config.toml
n_kv_head = 1
activation = "swiglu"
rope_fraction = 1.0
tie_embeddings = true
beta1 = 0.9
batch_tokens = 131072
doc_mask = true
dataset = "wikipedia_en"
MLP neurons of a small language model. Each row is named by its layer, matrix (gate and up: input weights) and neuron, and shows model dimensions 16-143. Each number is 200 + 30 x the weight over its row's rms, rounded and kept within 0 to 999. A neuron's up and down rows have the sign that makes its largest values positive.
After each neuron's rows, "fires after" lists the tokens most often just before its 100 highest values on Wikipedia text that the model never trained on.

L12.gate475,214,205,187,203,228,225,173,225,189,194,193,234,151,169,221,204,186,212,177,187,199,181,167,216,193,208,243,228,179,188,193,206,220,166,221,229,244,208,194,138,220,208,193,222,212,193,196,194,200,153,170,251,229,224,227,213,139,223,283,186,176,257,170,251,125,164,212,161,222,218,168,188,210,188,171,229,159,215,220,169,221,221,196,281,189,213,152,209,167,162,189,184,226,211,174,141,191,231,176,170,255,161,184,203,189,165,258,254,207,220,193,194,228,234,201,235,237,226,165,239,232,238,177,192,221,212,208,172
L12.up475,206,228,212,244,143,207,191,216,219,132,170,159,191,177,239,217,203,185,244,183,182,167,158,162,234,204,182,231,251,187,196,197,240,212,203,166,199,188,154,176,242,190,193,207,175,154,200,173,173,207,225,161,239,188,211,191,169,166,173,218,166,190,226,197,198,179,146,182,209,149,202,211,142,200,208,151,189,195,228,255,249,199,200,235,180,147,199,202,170,206,157,204,248,151,162,183,191,230,212,237,212,227,193,230,202,219,228,200,218,195,266,152,215,202,149,191,227,213,184,182,178,164,128,206,158,222,205,216
fires after: ",", " in", " of", " the", " United"

L10.gate289,203,214,193,203,160,244,199,264,206,207,234,206,174,204,197,133,232,225,232,167,223,169,148,204,244,208,209,194,198,211,224,243,186,190,212,191,229,230,219,163,199,202,199,227,161,207,196,176,178,284,253,220,140,209,183,220,161,242,220,214,168,227,215,222,189,203,158,169,159,218,280,227,180,252,196,168,202,179,240,189,201,281,198,182,145,207,220,186,153,231,163,122,197,219,251,199,216,196,245,243,173,165,166,186,224,231,187,213,232,221,217,146,231,199,192,148,207,196,172,226,206,181,187,243,189,193,210,214
L10.up289,258,237,187,214,181,174,232,209,188,223,224,195,185,201,201,211,255,257,258,174,181,196,170,201,208,239,204,184,189,184,164,211,233,228,187,168,251,205,214,199,190,190,269,162,162,172,220,158,136,218,206,203,262,264,242,207,145,213,209,214,239,199,201,214,170,124,205,194,184,200,177,235,146,179,197,238,183,213,157,243,196,264,203,188,212,183,188,148,156,268,183,217,163,224,210,128,193,149,263,211,204,190,159,205,225,180,232,176,192,185,160,185,182,232,177,143,205,179,188,231,244,203,243,206,157,213,222,204
fires after: " that", " the", " same", " following", " this"

L13.gate463,170,172,163,259,225,188,205,235,203,237,167,195,207,175,161,207,190,206,181,198,233,185,170,135,158,191,221,174,178,197,183,211,174,255,186,244,217,202,154,162,140,170,217,184,195,231,161,236,186,228,126,215,217,197,241,208,239,217,222,235,192,157,190,223,204,198,270,199,200,163,209,249,201,184,152,202,164,230,208,165,206,212,217,110,181,239,137,185,205,209,175,184,204,211,223,178,158,168,199,179,210,173,206,170,166,226,191,198,145,186,214,203,210,181,228,214,207,246,165,202,188,161,222,225,195,200,209,176
L13.up463,236,208,259,175,160,246,181,177,176,236,228,242,266,215,221,225,172,159,247,177,220,185,162,263,228,233,209,205,206,214,174,263,194,226,211,242,210,228,177,195,233,260,187,244,240,202,186,172,173,153,219,190,180,181,198,174,188,204,251,195,216,194,234,218,165,194,198,198,186,231,233,191,184,148,216,215,185,178,213,211,230,179,185,238,171,203,238,184,184,207,193,227,243,151,167,246,227,199,191,216,232,239,156,202,164,196,197,207,209,161,209,221,198,227,237,229,205,203,166,221,200,178,180,166,216,149,140,210
fires after: " =", "=", "s"

L10.gate132,196,144,194,214,187,231,212,184,202,195,213,224,177,216,190,152,183,207,162,239,236,221,182,190,224,231,172,216,145,197,207,209,189,186,180,185,161,243,155,204,219,176,167,167,246,195,216,156,173,191,254,168,228,198,188,195,239,242,176,247,214,218,138,156,180,203,278,187,166,235,164,198,214,197,230,235,145,196,223,244,181,221,216,149,149,220,225,242,142,223,232,177,251,243,244,149,223,197,210,173,159,160,218,196,204,197,196,186,172,166,202,221,228,214,203,182,187,194,219,217,179,209,199,245,188,178,208,156
L10.up132,219,172,208,160,233,181,214,171,126,210,206,189,213,219,187,195,190,203,139,205,226,167,161,230,145,235,165,232,197,218,245,246,218,193,194,233,193,190,186,153,226,203,185,211,164,163,174,228,231,165,237,239,147,216,195,175,170,202,189,211,200,236,157,192,211,173,228,221,208,208,235,189,164,252,208,188,195,263,223,241,178,174,212,188,219,197,239,185,191,227,228,227,192,146,179,180,295,206,184,256,220,242,205,133,241,183,190,175,222,209,213,220,223,208,273,210,209,182,260,205,225,199,192,195,172,231,176,206
fires after: "=", "-", "\n", "\n\n", " (", "."

L10.gate544,189,171,187,198,187,185,197,194,273,223,143,212,261,189,183,202,224,227,194,229,186,214,175,219,156,234,188,212,181,201,215,210,176,189,116,162,172,280,199,261,174,138,130,188,176,157,228,215,189,177,216,173,182,218,193,188,233,196,198,230,196,187,158,201,173,166,223,158,146,209,198,248,212,178,245,162,182,210,204,213,220,206,175,173,204,222,155,245,193,210,160,178,217,161,192,222,205,170,172,164,242,174,186,202,175,205,246,241,182,190,179,201,198,175,185,211,254,206,199,221,175,225,178,254,182,180,190,229
L10.up544,205,239,228,232,168,187,234,195,186,214,241,252,163,199,227,237,191,186,237,166,233,178,184,175,253,239,151,144,172,206,253,199,213,231,186,212,246,181,185,188,159,191,238,184,173,233,214,186,192,187,134,208,188,182,184,210,183,204,150,153,213,208,193,192,212,226,153,232,221,157,193,173,112,221,191,176,180,226,173,216,232,196,153,200,148,159,244,205,207,191,200,223,203,173,197,162,215,154,203,217,206,257,171,175,167,173,223,226,154,205,219,185,160,184,222,218,200,190,209,217,170,160,169,219,250,136,178,174
fires after: "\n\n"

L11.gate431,232,153,169,240,221,216,177,252,194,201,213,242,182,180,211,225,154,244,199,205,226,208,238,155,227,200,207,175,189,195,166,193,197,196,200,223,193,210,186,187,197,236,179,232,153,160,207,257,209,178,165,270,198,191,201,272,164,214,194,207,213,265,188,258,204,231,273,142,155,176,201,193,124,242,174,245,174,121,198,191,170,212,188,264,205,206,220,232,151,209,149,178,227,192,210,170,141,214,222,203,191,188,233,159,171,176,220,165,171,203,171,185,242,224,206,171,219,232,203,221,246,200,171,214,157,182,206,230
L11.up431,190,209,168,179,229,249,138,182,207,191,189,171,197,222,170,176,255,213,226,188,217,191,249,267,195,189,177,191,147,190,210,185,133,228,252,165,189,218,161,196,190,203,154,206,213,134,188,251,173,190,221,221,239,150,175,205,182,179,169,177,155,196,206,234,188,181,146,166,227,190,222,207,194,165,178,245,201,241,205,223,223,149,241,221,214,276,182,192,254,222,226,254,192,212,221,176,183,215,172,202,179,202,226,232,188,210,258,228,186,222,246,213,204,216,189,197,148,195,197,250,179,202,222,223,180,196,171,148
fires after: " at", " the", " by", " of", " from", " a"

L9.gate643,161,208,114,183,164,235,217,227,233,209,170,251,244,193,213,194,221,248,144,204,212,215,214,222,222,212,199,198,155,250,210,201,157,178,241,199,224,218,196,216,214,170,245,191,270,170,129,206,162,198,237,185,184,221,191,172,172,216,196,186,169,164,181,205,261,199,189,201,163,181,226,238,192,178,229,179,226,192,283,192,197,191,172,188,122,203,209,246,185,190,157,198,227,188,216,159,220,241,219,218,171,208,153,183,247,166,219,258,231,179,249,133,190,200,172,180,237,181,187,218,210,185,175,257,164,210,192,187
L9.up643,221,143,217,216,220,179,236,250,219,221,173,244,199,184,265,240,188,236,154,148,200,201,190,160,200,202,240,193,112,230,228,151,182,209,166,164,240,207,229,230,227,173,243,171,208,148,175,139,152,200,219,187,158,189,215,169,166,205,169,162,235,218,232,206,225,226,225,170,197,193,197,236,195,192,211,218,210,252,205,221,208,184,210,213,163,169,188,211,182,217,191,223,153,231,191,149,166,207,199,221,201,206,174,190,169,174,217,218,167,180,205,176,175,196,204,138,199,151,127,187,215,217,224,238,178,215,235,239
fires after: " the", " each", " The", " this", " bra"

L12.gate515,205,148,176,207,230,179,243,192,228,192,181,199,204,180,223,192,174,194,209,222,156,249,161,198,200,233,230,201,138,218,176,178,193,244,171,198,201,196,232,251,167,128,181,192,225,144,209,194,130,227,220,206,188,156,191,202,240,164,136,173,224,215,192,264,237,232,208,171,188,192,162,249,209,209,232,134,163,183,146,175,192,216,194,171,133,223,222,212,236,228,131,162,200,194,222,217,228,230,210,207,166,154,184,151,178,199,231,148,180,172,198,185,188,194,188,154,190,249,205,240,192,187,178,185,156,195,198,245
L12.up515,247,171,196,166,215,189,241,214,220,148,184,164,190,178,248,228,197,217,227,243,205,230,189,166,170,194,245,147,153,229,208,231,214,240,202,180,234,196,247,240,163,114,221,170,191,204,182,163,157,259,217,163,191,209,169,174,178,183,182,174,229,179,199,229,197,203,210,191,162,183,172,215,214,224,222,172,211,230,165,170,195,171,202,150,175,216,216,233,247,168,151,150,185,186,217,194,217,164,159,161,200,191,196,179,225,168,178,202,179,204,198,188,174,177,145,196,202,176,166,173,173,153,254,186,165,117,240,246
fires after: "\n\n", " |", "|"

L5.gate737,192,190,150,204,206,198,177,191,210,137,145,229,196,252,180,135,220,206,175,196,254,175,312,206,221,184,225,170,186,201,196,155,229,185,207,221,157,227,223,204,208,165,211,229,203,189,185,226,220,271,178,212,154,203,181,205,223,244,219,171,206,210,251,187,262,144,172,178,253,149,244,128,182,225,189,143,245,213,209,186,213,188,183,243,200,187,164,201,138,191,163,217,211,183,203,186,137,205,179,196,189,143,150,175,247,225,167,203,201,169,185,207,200,226,215,160,219,221,195,183,240,218,218,181,175,175,207,209
L5.up737,164,200,261,202,149,204,191,179,167,222,210,144,217,196,228,192,214,183,134,173,204,194,253,180,195,218,175,204,183,190,259,221,201,203,190,191,192,180,176,231,255,196,242,299,202,187,207,154,146,137,169,218,216,159,231,171,159,199,180,186,155,175,204,229,164,165,202,150,163,149,209,212,142,188,198,184,245,200,185,202,183,238,210,134,214,174,185,227,213,212,142,229,229,211,183,218,218,208,218,222,184,247,208,229,241,214,166,188,160,186,169,239,221,189,270,250,219,189,254,179,177,199,161,188,179,231,197,189
fires after: "\n\n", "\n", " Hong", " th"

L10.gate141,160,179,242,198,159,158,198,211,215,195,142,156,163,148,226,153,249,211,231,213,170,164,204,199,232,186,179,169,237,158,197,214,200,217,187,159,193,207,185,225,219,187,189,219,194,233,206,198,216,254,204,184,185,151,204,168,225,200,165,167,197,216,169,193,173,225,191,170,188,187,267,212,185,166,225,153,152,209,198,190,180,159,209,166,186,151,225,258,160,237,212,174,240,147,173,217,210,206,242,209,228,199,231,210,182,259,172,246,172,178,279,164,193,171,196,197,229,195,221,263,204,193,175,205,166,141,193,233
L10.up141,185,216,227,187,186,117,116,215,169,139,200,177,168,195,193,194,197,223,183,164,182,187,231,227,206,216,147,171,211,230,184,153,177,237,184,148,177,201,238,253,154,234,202,199,174,240,183,174,164,193,161,179,208,178,190,202,154,227,175,199,204,232,205,213,182,234,289,226,220,128,175,182,171,170,163,219,191,234,187,199,204,173,224,198,236,219,215,200,215,202,182,258,201,232,141,163,220,181,183,192,218,179,228,177,248,179,217,164,171,224,190,162,191,183,186,176,223,154,146,183,223,200,223,232,176,172,182,191
fires after: "\n", "-"

L9.gate335,165,205,194,155,152,208,213,272,187,207,196,213,192,195,196,140,163,196,193,142,178,236,202,172,171,220,250,219,224,243,211,213,170,154,185,207,225,228,209,220,197,209,199,169,199,275,264,191,151,206,126,149,212,164,222,168,211,213,238,195,189,226,142,187,238,221,202,176,222,214,214,238,191,219,194,149,231,221,184,233,212,225,217,194,127,147,237,179,215,216,216,145,170,178,203,211,206,223,197,166,184,200,196,204,213,185,216,219,192,246,222,218,229,231,194,158,268,250,222,165,153,183,109,184,196,193,167,188
L9.up335,191,202,195,235,197,206,239,194,176,225,169,223,193,261,208,181,184,182,227,241,242,220,191,228,185,222,181,235,184,225,194,117,230,234,204,261,261,174,247,166,192,189,195,136,232,167,177,212,181,151,209,197,164,206,194,165,210,196,246,163,211,183,172,219,194,229,212,219,229,193,193,198,162,213,212,220,214,180,164,186,179,137,193,161,185,165,158,219,184,181,198,240,200,196,205,188,193,175,121,218,217,186,211,128,204,176,216,154,193,254,244,162,188,194,211,225,172,182,239,186,115,248,179,218,188,243,217,177
fires after: " the", "\n\n", " \"", " (", "=", "\n"

L11.gate368,162,163,210,218,254,220,188,241,195,195,137,238,152,165,216,211,199,213,247,213,151,225,199,201,198,191,205,231,154,234,170,233,166,171,200,181,225,237,295,185,228,209,189,179,194,168,195,149,209,204,214,192,149,181,209,158,208,190,184,174,203,209,190,255,213,240,138,166,198,219,115,193,132,231,185,177,173,145,226,226,205,242,236,255,184,188,229,227,197,204,153,189,233,217,284,197,197,224,185,205,217,138,212,185,211,183,248,202,216,229,244,232,180,207,196,231,193,185,208,195,191,176,191,201,154,246,185,235
L11.up368,226,185,215,217,180,215,142,260,221,146,229,190,158,192,219,247,202,241,195,240,193,220,147,176,213,167,218,227,161,221,207,244,216,165,204,206,244,190,152,177,220,213,222,204,205,232,182,209,189,179,223,191,118,207,257,236,181,166,164,228,177,222,233,230,192,215,160,192,218,241,214,188,195,236,206,130,248,263,202,200,211,227,216,239,228,232,175,174,170,187,137,184,180,182,191,171,224,166,211,202,216,174,222,219,213,218,222,161,224,252,226,156,208,242,179,242,194,208,155,220,196,220,157,213,208,276,230,193
fires after: " of", " the", " in", " from", " between"

L10.gate365,170,149,167,193,227,205,205,185,224,230,131,221,146,103,162,165,206,218,178,132,166,228,208,212,215,258,155,211,203,169,143,159,202,160,226,239,173,167,232,257,211,162,169,227,217,212,237,259,229,243,235,188,194,201,190,165,147,160,179,201,212,204,153,221,239,162,162,193,188,178,175,165,219,214,180,200,170,191,217,182,187,187,215,228,198,188,150,195,207,189,192,176,213,198,166,180,205,266,185,193,153,209,217,164,231,188,162,157,204,179,203,214,180,202,183,133,189,201,250,239,186,221,181,142,219,219,217,229
L10.up365,214,168,214,241,191,198,179,263,231,233,173,129,223,169,247,197,182,203,238,223,147,202,191,211,183,205,165,198,192,215,179,162,162,208,206,213,132,177,175,245,272,222,218,260,233,198,161,204,187,210,206,162,165,212,192,199,188,231,184,129,220,199,178,235,206,183,207,266,211,173,207,195,302,178,212,176,199,229,186,198,222,192,196,135,185,182,227,210,206,176,228,219,161,127,201,220,146,195,237,180,228,207,238,199,197,164,150,173,218,245,208,184,172,168,221,183,233,181,223,236,216,205,167,202,194,228,163,215
fires after: "-", " (", " \"", "\n\n", "As"

L10.gate629,207,138,193,174,219,181,222,211,196,239,185,153,201,235,209,232,230,157,218,207,227,199,215,164,189,210,195,233,210,216,224,199,157,184,258,179,225,235,214,196,235,178,176,243,209,202,234,221,178,221,286,173,213,171,185,195,199,216,169,192,219,217,187,215,256,234,222,219,186,239,173,238,235,192,230,167,179,205,223,210,203,179,197,188,186,259,230,227,242,219,240,177,207,231,180,180,217,296,192,214,229,207,218,232,217,233,173,257,197,216,242,228,176,137,251,186,179,254,268,185,235,236,193,183,138,180,188,187
L10.up629,182,180,207,194,186,243,231,179,242,185,186,193,227,237,193,141,178,164,212,200,195,183,174,251,197,174,132,216,230,256,202,202,258,177,215,207,155,236,192,141,221,175,164,206,187,197,176,233,156,206,239,197,153,158,246,169,190,222,200,196,160,158,228,245,234,171,260,203,191,258,178,158,183,189,139,194,187,247,215,160,197,166,207,208,152,201,176,213,212,237,228,235,184,154,177,198,209,174,225,178,180,174,262,168,189,213,191,175,206,197,225,211,210,156,195,181,217,187,235,233,236,228,206,162,192,251,212,220
fires after: "=", "\n", "\n\n", "is"

L10.gate521,150,224,191,213,213,216,230,213,173,197,137,171,209,157,179,199,183,212,212,168,132,226,195,245,245,224,226,203,199,223,168,138,183,196,209,194,221,254,199,225,210,164,187,232,217,175,223,156,214,212,234,213,158,195,142,164,211,182,197,198,180,194,190,151,229,212,201,195,210,196,181,232,247,207,174,142,232,221,256,254,219,179,175,241,198,211,242,202,198,222,164,224,175,162,233,220,213,164,174,254,229,176,216,146,193,145,91,224,164,199,183,186,159,217,196,198,206,173,212,247,190,229,177,196,187,251,215,187
L10.up521,194,225,205,199,192,243,200,196,197,233,226,242,155,200,229,188,208,198,215,197,168,178,178,164,205,216,136,227,165,201,215,172,180,187,210,232,209,230,173,171,148,256,220,149,232,187,202,208,192,182,195,215,231,172,239,180,228,200,237,136,165,204,213,210,221,162,170,238,197,168,162,220,184,150,212,233,251,227,216,193,230,237,237,217,229,182,185,243,226,193,173,187,220,159,221,140,216,236,152,157,237,135,176,213,158,156,169,186,185,223,209,164,224,179,159,190,204,187,247,124,169,229,186,225,193,112,187,158
fires after: "\n\n", ".", "\n", "/", "-"

L8.gate411,160,191,192,169,193,198,259,220,189,180,198,228,228,218,162,243,210,189,183,200,243,211,196,177,219,203,225,175,215,191,185,220,214,206,230,183,201,196,176,241,188,169,205,168,189,154,244,188,159,228,241,190,141,181,168,187,181,214,222,197,231,167,256,227,268,213,154,210,213,119,217,255,205,239,276,128,217,213,208,225,234,226,210,154,195,200,206,178,134,180,244,209,211,226,180,210,192,191,227,199,221,235,222,166,225,206,185,233,213,158,215,162,224,252,211,219,198,170,124,210,147,204,222,214,190,224,245,229
L8.up411,208,205,190,205,222,233,202,249,194,199,234,220,194,194,191,180,208,209,186,219,219,214,194,171,182,205,173,252,250,234,203,210,215,213,227,240,171,224,197,223,153,182,227,256,230,234,226,163,156,251,200,171,149,208,195,145,234,232,139,284,196,197,185,169,215,243,138,203,168,155,201,144,171,259,197,170,240,233,185,236,222,185,206,148,183,200,214,196,156,174,214,238,177,199,207,193,211,259,223,221,189,199,162,227,286,233,155,236,202,155,209,174,214,212,193,203,220,189,250,134,121,187,182,176,170,131,187,239
fires after: ".", "\n", "\n\n", ","

L10.gate177,158,167,192,184,218,286,216,190,168,210,164,196,172,185,201,204,186,207,212,189,142,190,208,238,210,273,204,162,221,210,190,175,155,185,215,177,149,198,190,199,202,220,197,220,218,216,224,231,214,256,253,164,206,117,208,188,191,208,178,203,213,173,120,190,171,204,165,187,203,166,246,220,206,175,205,182,254,174,239,254,182,184,206,221,217,209,188,225,176,234,171,87,155,184,216,186,110,155,240,243,181,190,205,167,206,206,183,176,141,184,229,189,147,276,186,221,206,209,191,235,151,219,246,208,165,237,191,182
L10.up177,204,161,177,202,185,243,231,214,217,214,192,243,169,171,240,201,174,210,195,147,206,187,253,187,237,181,201,245,206,201,153,198,222,176,198,206,195,185,171,209,208,158,231,196,246,202,176,209,116,174,238,202,115,138,179,214,201,207,199,192,225,145,184,169,174,219,187,201,216,186,245,167,213,144,144,215,226,201,192,212,243,184,222,176,184,164,179,206,184,188,173,169,266,175,156,175,178,210,260,203,261,192,193,199,168,195,223,186,219,204,247,129,236,196,181,209,180,188,158,161,224,186,216,198,209,159,200,238
fires after: " (", "-", "\n\n", "=", " \"", " in"

L10.gate533,136,133,184,213,212,224,226,208,214,250,163,189,224,165,218,208,226,197,197,157,209,209,231,163,188,260,251,182,214,181,228,191,187,178,176,215,188,203,136,201,197,146,203,221,143,210,206,211,160,239,252,204,210,198,184,183,200,177,228,185,194,251,162,135,122,213,196,183,192,191,238,202,232,167,175,217,192,210,251,244,186,167,183,187,158,272,158,209,171,187,232,174,252,209,225,164,210,194,204,168,183,198,213,177,210,122,179,222,201,215,233,165,137,243,171,173,216,222,186,199,180,241,216,203,237,181,154,211
L10.up533,218,192,192,209,167,212,172,196,201,137,212,173,242,223,207,186,222,223,203,261,183,225,179,196,216,193,184,194,175,224,214,234,200,217,214,154,217,193,148,187,202,174,186,131,173,209,172,139,151,263,149,156,285,203,178,165,209,168,150,182,233,169,241,218,193,184,215,225,239,189,196,244,210,180,246,213,204,182,209,208,252,179,222,167,158,181,244,216,206,152,191,186,178,192,247,149,232,183,253,206,183,177,203,140,209,230,184,203,152,228,198,249,244,198,209,194,186,182,170,135,178,236,174,181,185,205,190,239
fires after: "\n\n", " =", " (", "s"

L10.gate172,156,182,135,248,196,202,185,227,203,255,175,185,157,177,115,176,201,182,205,250,178,164,217,189,188,201,191,244,249,239,209,190,204,149,183,226,127,185,183,193,249,212,189,233,195,198,175,169,209,254,238,160,159,173,190,177,203,187,208,175,210,179,127,183,174,224,163,210,214,201,241,232,218,222,213,208,209,217,217,196,185,197,160,274,172,237,207,244,147,197,128,128,206,146,197,255,188,218,194,249,228,185,235,174,241,155,185,149,177,171,165,238,159,218,192,184,207,232,243,179,199,209,190,176,201,213,166,208
L10.up172,228,242,165,207,238,205,171,190,179,246,209,181,213,167,210,181,214,241,163,196,219,217,165,153,116,186,174,216,229,234,149,169,213,180,233,248,169,155,189,172,199,215,184,174,132,225,160,205,203,235,272,203,203,164,250,198,209,147,197,120,231,240,156,227,200,230,180,156,195,193,189,204,236,240,226,229,183,237,207,226,214,195,180,221,191,143,206,185,174,144,188,188,174,192,174,198,233,223,242,160,190,190,274,209,148,148,234,176,161,189,227,174,219,238,187,196,194,178,203,200,165,246,195,144,175,159,203,186
fires after: "|", "\n", " \"", "\n\n", " (", ","

L12.gate752,183,173,165,241,220,166,223,233,233,183,171,218,190,213,231,211,203,253,218,162,148,219,220,206,204,224,193,163,181,215,186,149,155,245,200,203,226,218,242,231,175,183,173,201,253,169,175,224,146,235,210,216,193,185,192,173,227,221,151,193,147,234,157,229,234,225,207,157,170,151,212,231,191,218,225,206,174,225,188,210,253,229,156,221,146,189,211,246,211,234,132,185,198,209,211,192,204,213,205,247,154,160,194,174,223,172,166,217,150,163,241,189,173,191,170,167,208,182,181,208,201,177,195,232,176,203,194,228
L12.up752,233,173,210,196,214,148,196,205,233,196,205,166,164,194,256,234,223,237,222,188,157,219,204,233,169,256,214,170,182,216,198,198,224,300,204,200,227,204,206,253,177,182,220,164,230,187,217,200,122,233,203,168,200,217,212,164,171,208,171,186,205,222,201,179,232,220,257,169,189,139,209,226,223,232,201,197,185,221,139,162,247,212,149,192,149,187,212,204,203,219,163,214,148,217,208,223,207,183,207,219,186,160,172,139,267,187,206,223,186,164,202,193,144,172,177,208,178,164,190,208,205,165,222,228,152,195,260,197
fires after: "\n\n", "\n"

L11.gate42,167,256,194,262,198,176,143,224,214,238,230,222,157,188,177,189,267,205,181,194,208,207,259,192,183,191,230,196,207,276,173,214,159,182,173,240,222,209,192,179,172,197,178,264,217,248,157,203,181,213,203,199,189,217,238,157,229,218,223,178,207,169,182,154,195,153,169,190,207,206,187,176,171,200,145,165,238,173,210,200,132,168,216,210,202,183,165,259,133,175,182,200,205,191,230,196,244,149,182,196,213,222,142,162,215,204,178,226,150,230,253,193,213,144,199,199,225,218,201,216,137,197,182,209,195,178,138,195
L11.up42,188,236,178,179,215,148,174,189,213,223,216,200,208,213,208,237,213,182,244,186,197,197,171,178,279,228,222,216,205,235,128,149,173,199,166,194,165,242,189,188,197,204,202,180,219,234,237,208,195,196,185,185,191,186,173,192,186,168,172,188,196,232,236,200,165,177,196,177,191,158,231,211,215,207,156,217,229,154,194,210,198,217,186,204,188,224,237,169,214,184,174,236,206,177,197,194,197,184,240,224,201,228,240,223,205,174,183,264,189,134,216,152,174,162,176,170,198,204,208,219,215,253,176,214,212,197,242,213
fires after: "=", ":", ".", ","

L7.gate581,206,195,207,174,174,244,216,222,203,229,167,125,229,188,211,240,247,226,165,180,180,189,211,248,194,185,211,222,215,200,209,217,171,208,200,187,202,206,157,188,193,187,245,226,176,212,226,234,207,218,206,166,187,167,229,195,203,240,188,185,188,199,195,201,212,233,159,179,211,246,175,218,240,183,201,173,176,216,244,214,180,184,221,182,161,144,192,232,251,176,179,154,230,233,123,192,244,218,247,229,205,176,262,206,179,173,166,232,188,217,213,230,192,206,209,203,212,201,210,237,212,229,209,211,222,207,222,155
L7.up581,205,178,241,228,170,190,155,195,180,164,155,242,191,255,152,191,119,185,262,247,210,224,232,224,217,243,173,197,206,229,237,177,183,188,217,216,285,253,194,195,232,227,179,245,200,235,195,220,171,193,176,229,231,157,215,201,273,190,177,201,233,213,150,221,208,195,170,224,180,207,189,200,155,200,212,190,223,201,176,231,175,261,198,224,242,151,205,185,201,211,176,232,216,167,190,228,207,191,159,150,222,153,158,173,261,266,201,235,188,253,238,205,184,122,222,185,218,159,208,170,187,193,220,218,214,195,144,195
fires after: "-", "\n", "in"

L9.gate616,198,249,185,213,250,243,231,194,218,187,188,236,238,197,152,202,206,207,274,189,210,164,189,185,210,207,158,174,256,140,199,233,174,164,167,205,197,217,162,160,146,175,187,178,190,185,206,224,254,210,200,226,183,200,191,175,175,260,199,243,163,189,179,215,182,184,155,200,233,147,224,223,159,217,224,153,231,208,226,253,211,238,175,223,168,177,218,236,171,199,150,148,202,150,163,216,175,214,213,184,174,151,223,212,211,154,198,226,173,187,251,225,233,193,202,175,235,203,149,203,210,244,157,171,217,233,167,231
L9.up616,234,216,205,209,210,231,138,214,171,188,210,212,206,210,207,241,166,221,250,237,238,175,179,217,212,211,224,211,210,217,154,248,195,229,186,226,213,166,160,160,172,225,206,113,178,159,150,205,226,181,188,211,203,187,233,179,176,162,215,144,221,199,272,171,154,197,201,167,208,164,203,236,159,199,191,209,236,202,191,141,131,220,191,198,164,211,225,151,203,178,194,154,198,196,180,288,218,212,213,226,226,147,180,220,189,165,241,220,201,182,235,218,174,232,172,244,199,214,200,152,263,245,171,146,203,215,212,202
fires after: "=", ")", " |"

L12.gate324,159,164,217,244,235,206,187,248,214,226,139,213,192,253,220,236,213,193,233,207,174,194,165,211,207,170,234,210,182,227,226,191,178,192,186,237,182,190,234,212,217,154,225,224,235,186,170,163,189,206,187,161,102,194,213,176,205,207,185,143,205,211,211,225,168,214,185,163,176,176,174,179,178,195,216,204,215,245,189,220,178,225,243,161,189,218,215,208,175,169,173,184,196,209,197,189,239,189,207,254,159,166,134,234,256,155,258,183,237,218,165,177,188,290,189,212,243,211,153,213,186,181,183,238,160,176,201,206
L12.up324,186,196,188,226,221,211,235,192,227,156,205,197,186,184,223,172,230,228,225,165,195,241,228,230,215,186,236,185,227,236,181,229,231,243,197,139,268,234,197,186,224,220,234,207,180,143,206,201,215,183,237,231,197,227,233,205,142,259,218,260,211,258,175,188,206,212,145,183,232,240,255,201,241,218,207,182,255,172,199,176,237,236,197,209,249,223,197,219,161,210,240,168,195,170,159,166,165,218,274,237,164,219,167,152,211,188,168,168,199,196,250,204,194,182,217,129,161,159,216,205,227,204,154,153,187,239,182,156
fires after: " the", " this"

L9.gate203,191,180,148,242,184,168,148,187,177,205,240,214,238,199,188,237,237,173,155,184,245,189,160,236,179,201,189,196,208,239,195,155,139,184,172,234,190,199,171,213,180,161,213,187,248,161,131,222,167,235,157,189,205,224,218,191,221,174,199,174,207,215,225,252,177,198,158,200,203,218,210,200,161,163,189,169,220,164,164,154,259,184,209,146,130,152,189,220,204,255,202,196,181,161,226,146,200,173,207,238,181,199,179,197,206,232,192,171,164,166,198,151,160,221,187,190,247,210,188,270,204,180,224,200,199,216,198,163
L9.up203,199,175,257,185,223,169,231,173,246,177,242,203,215,207,135,181,224,214,211,127,218,185,215,198,195,248,187,224,209,243,205,208,182,183,173,226,206,163,232,177,156,185,183,203,228,211,214,250,218,181,155,167,206,214,171,245,199,204,242,236,175,230,202,209,198,227,118,177,242,202,184,198,163,194,189,184,285,137,198,233,208,173,195,151,167,222,224,224,229,227,235,274,183,190,184,175,195,240,133,238,139,204,187,197,256,157,219,171,174,188,195,178,202,199,236,205,166,197,200,202,178,168,203,163,237,202,203,206
fires after: "=", "."